python train.py --init="normal" --init_std_o=0.0 --doc_mask=false
MLP neurons of a small language model. Each row is named by its layer, matrix (up: input weights) and neuron, and shows model dimensions 48-175. Each number is 128 + 24 x the weight over its row's rms, rounded and kept within 0 to 255. Numbers have three digits each.
After each neuron's rows, "fires after" lists the tokens most often just before its 100 highest values on Wikipedia text that the model never trained on.

L7.up146:136117133155118121125179110148107130125147099110124112122167165140101119091149060145213125151117143105104155102131126119137110153113082095128151118132121147106142137118126135126119163121154140154117098126153139131102129088152139183156140114132180170175142105098148136113091142153137141150128115112142096143132107154107121142127139089145120126174158126091158123144119078115093113125131
fires after: "b", "B", "r", "con", "G"

L7.up637:146109151160104124136105104149123146153117150068090132134120134085144062144120115179143119170140101125132174108129155115125134118101140136098137087131150114137137134162211141130152080116118140146111091133113131134113136165144120116157110138122120133130155125116133117075101125140114153122094137144133133146160110175141127170134132131111168127119152105120083138139141104152132086145136
fires after: "\n\n"

L2.up750:103103136140135142144107116112123150140123127087147117121147111107146112110133122131159138151117057116149144140117167088154131168135150147086116124175136119096098117118129117124142116071161113101079119164150130153146155132148145115133122162154119137170183132139131145108079097100118144145116141139119086185176097177154156138099150106176148106154111121140091135133160136104128135159112
fires after: ")", "    ", "'", ".", "E", "G"

L13.up188:131135128113124120138164161144125149148130168132136138123132115080110111142158134206162090138127113132093174148102143078121119123117099101129124141162149133138124113123110140104148121126106161175121137123127160136112141171156095120146143122108134106114121140036122131108120102130107165154124161139125143146170139182114135134093129047123142079120119124133124131141122128124124161134136
fires after: "re", "dis", "Re", "Mich", "cas", "ip"

L11.up174:125074125156125131141187141122098165142110134126153124105124156109135120156132130129109135137109122114080091146126145119165114162114130094120075141082109147148110129122081140122142135121131092139160082127147085113109066141164150194130094120156129146124124155130167136202129163134105159096110135163124136091144129138126151121137111122136138121144122141128111127125137060106154123144128
fires after: "| ", ": ", "- ", "(", "to "

L18.up766:132126086142135138127139159134134168125136177156095156094130113121101149123121116124160110174127150084113122113127144133152119161090156145148088131126142155123168098137147123129139133124178076126114143116100142120126128168109129148092166130166133076142094131127096164147085178105130165118141109153101134137115082189162151080138165119115151137108137145121105110109129111162130154124138
fires after: "| ", "″", "s", "°"

L12.up501:149132133109105112132155138146135147128126121107091127086133178107121108138123135113108114154170140167138182088121133144144129170130085121116147126179106116131165093133174111143121103108122133159116110135119110133080077132156114120130115152198152118119132098089158160151128114136097117126084137151127178142132134126103141114103139126114119083158117186151119132126107135120110130142118
fires after: "M", " ", "m", "di", "T", "N"

L6.up465:141080141148076143108151145191095148113111109090090151121116139124104130119139139130120102143135157146132135136109161077146114153128095163086111161183121131137168134137157121095145114102157143168086130086164129088124104188135134168198151127164112128135104130099146096149137121125107131094118143139136147097136126147139141123128124112109106114147118138158124147125113116116105129160115
fires after: "U", "T", "A", "N", "m", "I"

L11.up690:151124100134118137056154130133076102111128146131107123152131106145100101147094118169173132094145161106148166087136151135129151150115109110089143092138120140144133103158171119098143100131124133099137100146142133119111115153127134127171101147159136095148142131115111128089133142119126145100130195109075132134130089147130157100133111145150155121144143071135125123153152109171110109112155
fires after: "\n\n", "\n", "==", "tion"

L6.up30:129106131073121154152159099151127137111131138125133119146140153124130107131129122144118064153102152121108189098141158078151142117162084111143141139132127090141122120139113175120138108088116165155134156103116155086120122153153128157117158121153158160108077131122142175143098137135139127102105116159123185161108136133161155140086128104119102092135122139122133136176145109134102119126161
fires after: "con", "re", "self", "dis"

L15.up643:138110127158134150124137092126082128144137109153097140110153185109150113151146095121161059139113140095107164147125154111139102114135087121120096131133197122107129103134124121106119115114145160138120152111127135137109113154159147174117153096120147125145123136087162115124135148152115140138132157151128156097154147178130165094133124106178157107125102083112122074117164114087095112088120
fires after: "| ", "con"

L9.up222:136171122144125129091091150157142087149074160145144117132115117113116159137166121131140146174159088086089149110123120118178123139133113123175143133146094104113134125135121145142107109151148127123133099133146155140113121160119101160139107123152141167140123100164131128112132148161114167104119127129156158149160130167135098143093121142173134084107125130112092113166162089074111130140105
fires after: "the ", "The "

L11.up756:167143118122095146105115156109117122119130143119141173140125141159128118098149136192176123127118133120121139106121176125124153136096115117097141146129161152139131108166147123103175113114119142153110124132101149143133127162144116128135098137133133087170145128120130119115127164136118113098110154112110141164145101138154137181135118089088163113118109065115107093125126126163129087209123
fires after: "\n\n", "born ", "his ", ", ", "==", "\n"

L6.up681:087116122108105130092171136126155129160112128134155160088130163105149131120171137118122128147163145089133097117108123099178070157103144079121111131165119174145121114147127124109114131099147125164092139098114092108146120162146078134129140105156153126146119175136115126140110130185147127080116112161137150070151113126108174114131168116082130100165122073110144148112113129108116085163149
fires after: "T", ". ", "gen", "P"

L6.up389:132122125160130159097092129211094144122146145137156121097098130118112091130154108140140093155148137118153111147091110128179115151105120155132092122176134141143118107133174131133122102103142072146132108131148111096140096154121133180099115161144119142111135118123147100152131092162135139135153151120138096132138138173163090123132097098097103138150148126117103110113137070167125113141136
fires after: "T", "F", "B", "A", "E", "Sh"

L6.up261:156103162128117129136162138167123163112134150112161102099110150133122147124138112108129152128156158109153111144123132083146127115113112098104170131128134100145189087112134172102132107123122108147107164120157136118085107116125119123092132148141142178111166154124202150140123156151109142138107115139104102109112127119103137094128152133096097087151082115111126119136115123148100073186163
fires after: "F", "f", "B", "bre", "dis"

L18.up12:121138168153086117097136100160101139142128130116109120115123118070130143077122153112140130164128161127124140159174132128134136143097128142152120108063158131147127084135093138091140137138165123095134120110118156093139144113153142144146120153119129110146168080173148134145121170133133151125088144086109135114164102138165134159110110145140188142111120089119136076141145121097133144174155
fires after: "| ", "\n", "- "

L13.up415:136103151110130142131192139132129122104142107124089181127115128123113149087137121143168135134101136143137107115136139145161114158141118150155078155154098131165136108116196170120178098148137101122078130138126109140108080171139131163165117130183106125149120115135149106102081155154117146103094178107143174089136108121169179097115126107124151133162128135125087125115135089125142113139125
fires after: "T", "K", "G", "D", "N", "R"

L6.up616:166111122138137118105111120149133113135139123150153153144139111114130118112152069170116112102149121143126097107084123126124127129129114128121142144127091112117117138146161153111115132116142134130116127102129133092147105136132139131131189125134133145169143162153150111105153121128138178055151123184103123102117102162171137148125099080129110096127092127118063138131136103136097162138123
fires after: "Sh", "St", "F", "Dre", "Def"

L7.up76:131123129135149146138139137140088133135132098126112161157123166104149135150129112126168112132135138113087128093118126139183110128097115084163096061154112132160168103139128176133136102109146106144127156117121122168135075136146122138117144149143112132110126117147122116182124129139111124127129099148102171113130096126117164102138117062077155140162148153132126082112148101102147152118144
fires after: "Bre", "S", "E", "O", "B", ": "

L15.up273:149126174154111144127151099122094159137162132111148117135160143101108130151171111099159119113138134102137210148119157134104129150113076105094118097156116150174129095124101151153125135129121138139118158147118130094146119144145148169179125156167109122128133121103171139150085118140112100100095142121152159148135131128140197117126108085163182128151128144104122117112159121129104122136110
fires after: "con", "Con", "In", "in", "\n"

L9.up130:112100140075132141134152126107130113120111099097140092113119153113107133105106118155147118159125120111118197108138203078184114139151145106119149139135121147120122099122148115114168129096137109136148131130146102103121077137185145153183160123129141154136123145119149140156137105168127125093081140169119148147143117113182164107139133135117122142160103159109115142117144069120120130115166
fires after: ".", "Team ", "-", "−", "P", "T"

L15.up267:179118131129111138130144147160112127109089102115128119129112132106120150127116129152152130117160156128145187138138128110147132151127138127126135134158163138126125149166126124148149108141176152150108144092100143090082111083145135183136137113156161121111106102086143135142091157125073115139105138137124182143154145132120126103091153126138125109138128122110128098097114069117090143149171
fires after: "R", "Cal", "di", "M", "en", "El"

L12.up143:139140126129138171095150083153126120097163102146131136127130122148120146173141149155138136138142138117098174126158135117146130133070094161153148111134153146131115067149110159106138140130130167126101113115124132103135084145119109144141133165142130159093114128153133106117154164116132182090123163128079117153124099147117109095124114125140161137152116089148101122146157115124090143128196
fires after: "==", "== ", "| ", "\n\n", "=== "

L6.up481:143151121148109124143141147122118132159099102117083119127137125156141161106138090146171151147134168099118155120107130086152081111144121153181122127150133147130120112117124164141118072132146135161116120132140167109106127137141130129153132147176141158097104142168113119133122147146098128130150127129140165126140137133111104118106135107156142135132127083124098121129153094126129101124132
fires after: "the ", "The ", "tr", "first "

L19.up13:193143114142088150139175071154131128100134113145116212095124168140142111113136097124120099140115110101101118129058111119116127154095124114151129124133143171104162125166109130140128146132122161111129119113102122124124119111156115136114139111170136133112142120151092149118108132136136112134123154141125120101144152096105157116123170134134150128137153100164119120135133120150106156133151
fires after: "| "

L9.up136:133151175153110123112144136119144116174144192147067149083171114107131131129115109132126127117170081120122105074118148136118119122091143114145093122162163113152131138090116089137133104127155137156134105088144144090086129143121125149125118151129154147116136116124174164135146155143106128119112130152114159117125138164156128089150143131117119075143103116108087135165180112099160108158119
fires after: "0", "th ", "United ", "War "

L11.up471:169106153144111133130129115165143114166140141117156131084119126108155145137171088141150158136144160109162109126132134107175101122134109126126105132117084067107176114090144163105160099121176087118131117122155107099111112118139090148131114136163146077155159127111158144193145148117112121118111156081116155115108112124116134132136119073147121080126114111119154115147167120149119164158124
fires after: "F", "the ", "f", "Be", "Dr", "The "

L16.up133:114165150152133115094110109128115086166132115109107113124182171093131120105114143131138137165141130111116121131149170146143122150105107086110099135126134126116145076142119121077149099141165120130139121097100135119138112194140053142152116134151134097141127097105157101120123125125149119114132140164106143127141088119117212155145109089132194153100129083104124081175151108130109103146148
fires after: "\n", "| ", ", ", "May "

L11.up29:135119188116097138122154141129089149160150115089123141125122139122106137128122149130159087137114131127116111137106131139126112146137112104151113133130146143123135171099128166112205076158106146146119134107104138112085121151162127136114145155155150139092130086065119133166126121081101150110111146131143100121158061108133140130100151131079115133125129065110111125144158125124117111142168
fires after: "In ", "life", "200", "Mean", "201", "202"

L6.up340:145126155134109120119162152169132141113112151122107135128121138134108130111134112156132086151121100124128100142103132138146145138148131155103110113151103121141160147119125171122150143138096178133104105111116112100117105159131133132126142097162158108137125098100177108133103166190124163091103121147133156087122098162123164086141086053102072118158134155148156169114140113151108121155124
fires after: "T", "B", "G", "K", "R", "L"

L9.up243:134126184139076116071127157152110130105110142135134150127107105131116130107155141146106110135054142130095115153143122111178100179127135138113099089132107146173150156107161137113146088099160164124101119103136117113090101174127150120144161143146137128109113079119173115129131191136127139106114170150078149103127098145123146139138126127140116125151111120141150154125118100144119120146140
fires after: "U", "M", "K", "G", "B", "A"

L12.up736:146104146099124143099087120149111118121123122142135163168154154135130172159120151090117107170124111104143155085145112130148123153086109122109169142133141154151136139098148112149154112081152126115114124071084119116104099107147150121182119133154163138133127106149168165141150157105096135164095137155134144149118137120162162143104128095137109096159108138134095103123134078128099094113114
fires after: "m", "h", "M", "A", "hy", "di"

L11.up507:154118163123132148078149117144136148166119140117107144097142146091111129144136125172151121099158116126090179129122138119126114139081120160070115095141139132147159098173111189139108097103126134154145051105141123088118106085142088158107165143148138116120161157107100058126131115118146120128135155177153171130155124133114140111095138101144120117144145126086108097128151117144085153125152
fires after: "| ", "S", "Al", "N", "Th"

L7.up692:171106133096149143105168088172154122123144184144123151096105181078129144118146105140171100151137133115081115110155179122135116118112140161086158137108146106148120137164121177116138126120141154128069132165098112128126075152101126131121105131118131113115114100139115156157135137139126128113103122174134147088131081125114143148123156133122139134122103098099114117161107112131112151139181
fires after: "| ", "- ", "\n\n", "Total ", "|"

L11.up4:189145139142112187095129115142106145160109123156134133096117194124115132143120134132110085156127136117127157111124126143125122155133121144138093118154103168130120076150138151072111122149123142143096112068098118130136116134144137152161119150150115147139187129119121159134083154134108178143089183126101141100139112115194126139119117127131133100101138139111139135146143135137124111134206
fires after: "|", ")", "\n\n", "."

L12.up175:106166152172108134081189083147114147106113159145143193096127148115092142105175148162144129133146134118123143126162188129112111137110145152143159125127158151118114094149155109102130102122118098153090113125143105093127102120107153145127114137171138123097159157115135146128150116147133151115125124145114138114145092110097109109128157144132148123109119108155132132182173116131072177169136
fires after: "\n\n", "- ", "==", "== ", "==="

L7.up396:115080122115113132146136113142134125136119102157143161120118172132112104126137099150119124125144137103112131147120142137166100140141114154078124100124099158092125118128136136126152116095159132116151091114158143123095080143206134180134100112128095129102174162139123137101086066116109175121091185153102143105119131143129143100113170134121153085151121122168146131148167090145103156129134
fires after: "2", "1", "4", "3", "12"

L7.up196:147112124147106164100149136161129164092121116155148100179168143094122130102100095143154115129138155153163140139110166130150126145092096162136139119104090130084139146126171178133174142111168140110124106116150119139133130143115135166121096156143124142155157153142142141136084120142149159117133111114100129117116097130168141109124148080152130109154092131121119088121154071148105086168145
fires after: "b", "G", "eb", "B", "d", "St"

L7.up623:151174181123138154113135166138132125137128119096096124093121147120148133101119138119141143131099107120111107137073118123134134167144131127151160120125147148106105094088139158130150103126143108131129096145152165138108075128132100138128177158149119204133141155133101083136112149152107130125126132152118147057122119141134120080117134128124169106133092120120129139157167134118113135148182
fires after: "the ", "| ", "of ", "The ", ", ", "7 "

L12.up591:145144132093109128139147096188113142179124149154135163098126134147086111110124122156134093158112098138070137141095151093124102134098122133137136121160126115116136128125114108087128100151096132153096129105116135123169090121165104121147144124141164152111170119097138162139107137140108150122111168116117145095135115139166153122120160117112134116132105132110114117170183135127075136142192
fires after: "| ", "==", "No", "== ", "Elec"

L6.up761:152133108151083162050141148170146133115130136148134133134111112099146119109150104184143094192156171106131131116105149135167077113115146098161150136194125106105159113119097159127126082135136138146120130122166133132109135102141081116092149140167130154120120145121125170110135124131139154121122123130112163152122098165178105129135124098100113117138154132102104123132146087140106115161116
fires after: "W", "F", "St", "B", "H", "Sh"

L9.up19:099132153159124131144122134139114114157124135136093131117144095139164127152163122106171080116135133097144121124114139137116142126105092144152089114160147119152080135088133083092122115127109156151134110109087180169134122152160120137105125148117181163152145068118131133142144133125130099110099128152153173137141101144164151083156120060070156105129094103115115119147150126140154125172171
fires after: "0", "th ", "–"

L19.up581:136107140158107129113107156129144154116097103135126147149144161127111116108095119131157111179168103121139115131138148111154147122080154169126087105088121130144158075121098127089170143128146116111128076085098141099131136124168131131149090126154120116127117121101119165170139132156130144117125109191108101138148043125143144149107155100115149107115133141116091073165157094116156143113125
fires after: "p", "\n", "| ", ") ", "5", "88"

L15.up70:136153146115135145110139118139134145130151130126137168124117148141111159142123093158154130120073133119119122121123129154171160141102125118093100134140091118133145098107168126097130119109163129127122122138091089104091120106113128138179139106188142104139144053124145110128125117154122156136113139142142149112119117172130133120099190102110138092124103092106098172148136117143117144139098
fires after: "| ", "- ", "(", "the ", ", "

L16.up24:136108175091107144152158134159128184120090088146145130098110118109147100143130120105135080123107122113157141092119153126140109171100099108106115157137144112142100097141131153138156089090123126105120164155138117146114105170164108154140146124158124122152123138148164157117088136137100115116108165162110106125172125158138167133127127105165128109131141119115135064112178117164122162151153
fires after: "| ", "Team ", "T", "S", "s", "U"

L11.up679:156081144109122169150141137163089127138149152112109151091113139071141137083170115108130104155089101114058148117111145132132107156085149115175105121161108128145153118169134130147117116126142168106133148138085111137149123127128146156103160140135125086132121129128120161139143176152121120105098132134140146161158104152122161132118102110144141094134137099138102112157121126124083118160137
fires after: "- ", ": ", "| "

L9.up398:105118126125132147085150141124132149112083152124114189167109131116125133134124094124114114151124135117102136089095158115163094180139102165110165126147165142106119123101129124131147087129166119118139100119156139086107103155176079131147069120144093117155133151112134161131133120166104162099112172131126133126135121164130174155123141112117133080142124098132129098138168097138123117137105
fires after: "3", "4", "5", "2", "0 ", "6"

L9.up511:145100152124119180122153110166118108133122087126119118097107184111154122097113115179152138121163126131155126098115101130160114122080169106119161084185139135161183114138164136136135115125114120136097153135123109106125037118170120137134105121123133160117120140102107120094126088153128160117134156141135126111127084164157169159117125121103144144156141119103138144123148074135139142156162
fires after: "T", "S", "Z", "P", "E", "R"

L12.up753:120122135143107151105139113165076096139136120103169192139107158140094141115138081133135078087098094108120137098114135137128156160127099161112118141100137119127085153108150155127154119124122127141068131129136161127130084149141112114140111132121131100136131153105137139125105152153126154114129147119106094140129156205141134079109147114166135059121124146122125112157162107158055140142140
fires after: "1", "2", "6", "4", "3"

L12.up655:124090120146137098092170143142146090140127157159108151092124139156150142160106088173166137146139149082159124101094100119152128139092144077136112113135125141142142064148106095101138094124166140167121111095157149096062118135154139210139127118112106127134129137157157170183135133153111181114093189145134122087091112146115116144142126101129149109139141135114110122104122092112121124106122
fires after: "| ", "R", "v", "A"

L11.up602:119143154099039138134134090134127147128115073116151145090131185091139130084117132121119131159158135107170188107089122090164127153125172120128104156155132107141143120136105126090117118098149119127120111125128117117138122115113077148151195133121120129125164146099121116155136120177115140129106161124104146135180138155190146132116120119160127134153129131119117123090127128138125145179149
fires after: ".", ")", "'", "    ", "]"

L12.up474:182136118096093163098168142113127179164083132135117136134162105107118089121119130136123109122161132108079127074134123117122145155087118083101158141155124160122166098110160148144111138086154164152131088108115112114120095111103110115115176156167140122148111117116140119124133175155136124089122170176114141130118118147148127116155142141103115108179126150141104115142102110145123095143163
fires after: "M", "K", "k", "B", "m", "Cam"

L16.up162:160097144119077144089131144145114116157135130170127126114133116111106157097092098149118098123103109133097140120119117141180126172115113099099144109163129143135169147134122156118133125105130123137144094148131149119104111072140124147084153105141139169112150119113144140125111132138113159153134107157130124146140126105110146132132148115123125096156143122174076107136147110151109068179134
fires after: "b", "h", "B", "H", "Ch", " "

L13.up356:099120116089148135095149152131052141166126109122106180118123185087135148152110118140171131155108103140114124144097138167138119161147115093147073126142146157148122095175142123059135116135131115139135121144104094160139116170137129143184119135138113087179136076120118121142093131130091145149102137139149136102139104136132147124103104119133151118139135082120132119119140111078123104135111
fires after: "- ", "| ", "\n", "; ", "L"

L16.up300:093190154180064131124149104125130135144113131122138174104139147149117114096101125119184124155155117116154141147105128125124102126143143122150126118154145086136109129164107116115137118144192124125128121124138121110137103147144088142148141160157172089120154123120081131147116093125152173133125149128119169127167095170160147093141128116140140124120125112129114108144187114147059149150160
fires after: "Mc", "V", "N", "h", "th", "D"

L19.up121:112166152117080130111129118139131143091081159096095153121111142125122140115114130090154096180112124154167117130139108110146146170140123152150135121129118120167140092126140142106185128104131130171115085100107108054112114142122085145164166176123154092144093128148131130130133132148094158079104106157148112143146123152136137163131112071149106106144115112090119121095129122121116147114140
fires after: "\n", "v", "| "

L6.up407:128114119136110161175178117155116163129144114126121121126137157074158104111110136155143092151135123123153159156087111099139128140115109084148126142168107152135085137151114165141128124125113166130132149127112139090117142146171128132143113122158121173105143116115156127125102125142129134090129142129098132118132108121109191113106112111136175137175128135151111100133140128156101130150121
fires after: "re", "con", "self", "In", "co"

L13.up461:143116138160120133110146143134111126147092144139109154115107172080135130118122115117156147156058127093120118146105140127157107199119129166079124161131124135131164134140115125073118120147129133118124127123135116127069112172130151142108106130101163120099151152114116147163097155118119137120124165124072147098162145122157148136140158149126153117118134114145109156162159110119080105126145
fires after: "| ", "3"

L15.up340:108118120140117139129136119147085127138123123118138134129126127107163095133149088173128134131086097126084137091131149123152131134103137099081144140141118131134103142158150149119126121118127078120112118122185145136109085106178108136106141130130126107142192107133111157118116142176125170117116159098139183179156120153134131075133142083112150071117060101116097115172119108103135152103112
fires after: "1", "0", "2", "0 "

L6.up10:114119179095090162112156149142119114117125107132097120128104138140104118082120129179120108106089145103141099143143119112134089191116127116119108128125093101148165114130166159123154119069124159121098126136142123124136127166136111141130144140162153156114124134162151107120122179148126133117119111118117113122118097178142159135150121082122094150170142103133122141122182109155138112155185
fires after: "K", "U", "St", "S", "J", "G"

L11.up2:137066111150158168118134152138081163123105155116140153093137190116081095133160103121133109129060152140063113153114106139126123125116143130156164148106100137143104116153155151130114141124148170166140106127098099126114110150162155168132130132165106128145154132122125096136119139142103150064116153146117143094111105153140149108083111130148107137140115127134118096134167115159134115129131
fires after: ", ", "L", "| ", "- ", "; ", "), "

L6.up187:172115112139130150151153116161064130126132134146059138127145121118120129138154100139186096136128113120108143157091132116164129132129122106162101074152162156128123109116113154094145130160114155130117111131145144136126143146124141149148120113154116148125117160151114135129081152128106162117121161145138157154136104112125186095101118073082125099158133110146105092136145119150145116126132
fires after: "re", "Re", "co", "L", "R", "Ch"

L13.up613:157113132136062133111148107188105153121107151132117099130124151117156105126127079132137131171148153112066140168163134117178134139124109146105133129157108148131124122101114156106151141102164115103133086143102130133119165133143093166100101154140158171147157109097150150156111144113109142131111159127107092133139144092086130135115147078138117132137135162110094089157134120169085090155145
fires after: "b", "B", "| ", "st", "F", "pro"

L12.up257:147136106129111154153168122128115134093130165118138172110109159116116143134153142136152107088114088101125130132142103138140133122097121105147106121128155138130119106151127100138129139146134125153116110101123118127117129092183102132142128134128129147123151087149127123141120144093146135108106136148113113128116141117111117140118150134088207144130092097175093118140181129120096120155160
fires after: "==", "== ", "| ", "\n\n", ". ", "\n"

L13.up366:121123154159091115091186133114124095136060149115182135109120132101137141147150165116146174194124143088125127133107147126179131131118113133142134143098143109127119128158122130123123128132117134128106084145128127134103101131134127139104135115142140139139169081130126108117147134148147130169099148121099161167180150117108122116095123129128162107139127110132112129162121098164090086121126
fires after: "the ", "The ", "consist"

L11.up243:135104159156130171122124126141085120137116156135068095102141154122079124092147124113145084178097141108099143142141111108133136162153115165120120137156130120138133132166153097132122148144133125131069128059104144160127096158141117119140119097096132127125169138122115130166130151183149175120128146164084158077167129138118140152089130086158092114139103125078096127101129124129130070136184
fires after: "|", "| ", "As "

L13.up49:106079193108143113130129127141096143107129113094110136122108161111134098133191115123161101146146090119105132123092170113161111131145129155164096148156173118128155124136135151074149091109128092109131098102111123118109087128129149136095115139140170185135147094100138130160124153116117151146152173134133121107147137092112133104119137139139134126106124073111118158135141132119071132109158
fires after: "200", "201", "197", "194", "In ", "198"

L9.up500:162088154161116143152111127130131117107134117094096101067141130122148140094119116135133147167133110079137133118138117135142080119130102119113153113145153114121157084132159166148127106165150127122074146144137162155136129169092108134168146139143140160109086085104127133128119137151104173146095122176084146086127145169135118111079108136177137094141139083092116149148144136129082118115141
fires after: "\n", "the ", "|", "The "

L7.up640:124106180129134167110123121121086154117064156170089130125130126103118113104119146117179160165116154109113129145127145125122106152162141093144137116142139159146110123149210137072169096117163183131110083129107179142102109149102107121151120107132124107110171109104115102148096134148116162105144131131095128133114095132124170160145161094135138135130102092129103126122154132134134074102178
fires after: "| ", "\n", "\n\n", "Preceded ", "Succeeded "

L12.up364:187088098137155085113171168154119149141106166150159169084119164076126157124141116144180113143122140092087131133126126135133107134105155117165126098160134110158148103150096100127134122130143129144158138086136112112156117122102136142104124132102121138102135111100125159155134157152139158130150114148114107090098109147109164107104192121132158126139127119114128116156128097116128101150123
fires after: "- ", "| ", "No"

L7.up702:123119197093137164115181131151123168162134144159087125125117159096121139116114127109150109137121169081099130147131180112150117158117129101136128141089121116125097147137136150124135118096158166106089092143107151134109079171113105154118074125151122127132136139123147114129105124147126162081133143134128163097124122133139151168119172141160137129111142074157141092135148117119064083129177
fires after: "| ", "\n"

L9.up605:122106134155141167130138148131081131130116120083122144130156136123148156090111124140153113115144118151106150124112137129138094154128107108124105116123128117131104106139129100141114120142111177145124079137126147146106134121144127138132139149141108157084168127081131106146113107118153133139113136128111075147134118119079162125076118106173140122160136116111117130190105129128124160173120
fires after: " ", "votes ", "Party ", "Republican ", "Turnout ", "hold "

L13.up145:144131179130068135126164133141139133175119112149137120119172184132119100107147150128160099132101098076123166108106111111145089138112121144178144146116139130114114152152135124156132110122150092133094133151135122140117109129138115159119114130125155130122150114096142145131124115151141122142150115128124130139219123118132118131132125133182154109145120098097124125152131106077108122156146
fires after: "the ", "in ", "In ", "The ", "a "

L7.up451:108126126119087168119169100110134153118132122150076160154122152107121117140110111120155130140146128097125166095114153151170106118117093099122174116126157133108118131181131116084138099101160120126105135109106131135107121129163114114139127148151158137129113115125119157123144158130144145097136133151146139162125098134137158110114159083122118129177109140142115121110112114127110119130146
fires after: "M", "−", "m", "±% ", "C"

L15.up19:150142151109104113084135115145103154131151138157128149109118173132167159116118146138167129104145147076159161109124168107130110134061136124082124100140103140197148124128104126077122117150131103156126120110132141118104119106128138199127090129119127128134137141135109139144085148123113169116118145140081152103114139119116166141121168120120169124120123131135157080141168097132086135178133
fires after: "| ", "P", "Az", "\n", "E", "W"

L7.up281:083098141109124147160157141132102187142137136136127158067117158103090105121131094142133073145144149110139157143084168131122113132107089117120123122164119126154121138158116177114159112137173158145116128139164140084114117158154102146130128136096116142141123148136102138137124096121114132123134139132094139141115113179136147151112139086136123120177117111159133149132157123109118116140110
fires after: "re", "self", "Re", "T", "dis"

L15.up128:145151123140121128069110102208121140124075129139116140116155148118116137124132152141127121156127096147117155109124122125155137147104123160123150096146112133155178184142203138111136121146124116110115077084091120099143084135145105117110142126180149095131129147104132125132113139160110132103103113140136162077157152127115161103123118097154148125149095153128124121122148091159120088165145
fires after: "A", "M", "N", "H", "K", "S"

L9.up580:154132136101163110125136122109133117116128103115131115130168162142125145122137101150113133116141145117129128138136133166155111172090040134113146120069138114132164124172120120143124130109124156118135079126151183128141109176120131126169104157128160108129151128125138149121142104140096197144117133139123101107172127121125119107099128096122154106150142121096135140197119131139091136153178
fires after: " ", "votes ", "6 ", "hold ", "\n"

L11.up278:123105152127139152149153136116114117132128090110135161096132154120093173123100117104169148134162087111115157121099147144152123162099125104106123110173145144158134110127141095123109113127153096129132170134134104110105076165117129143177112130115124113148105143121130096160114095123108118097124172147110164097141123120150156089146131095136167126135104156117118107118188126140106156106174
fires after: ".", "N", "Mc", "T", "County"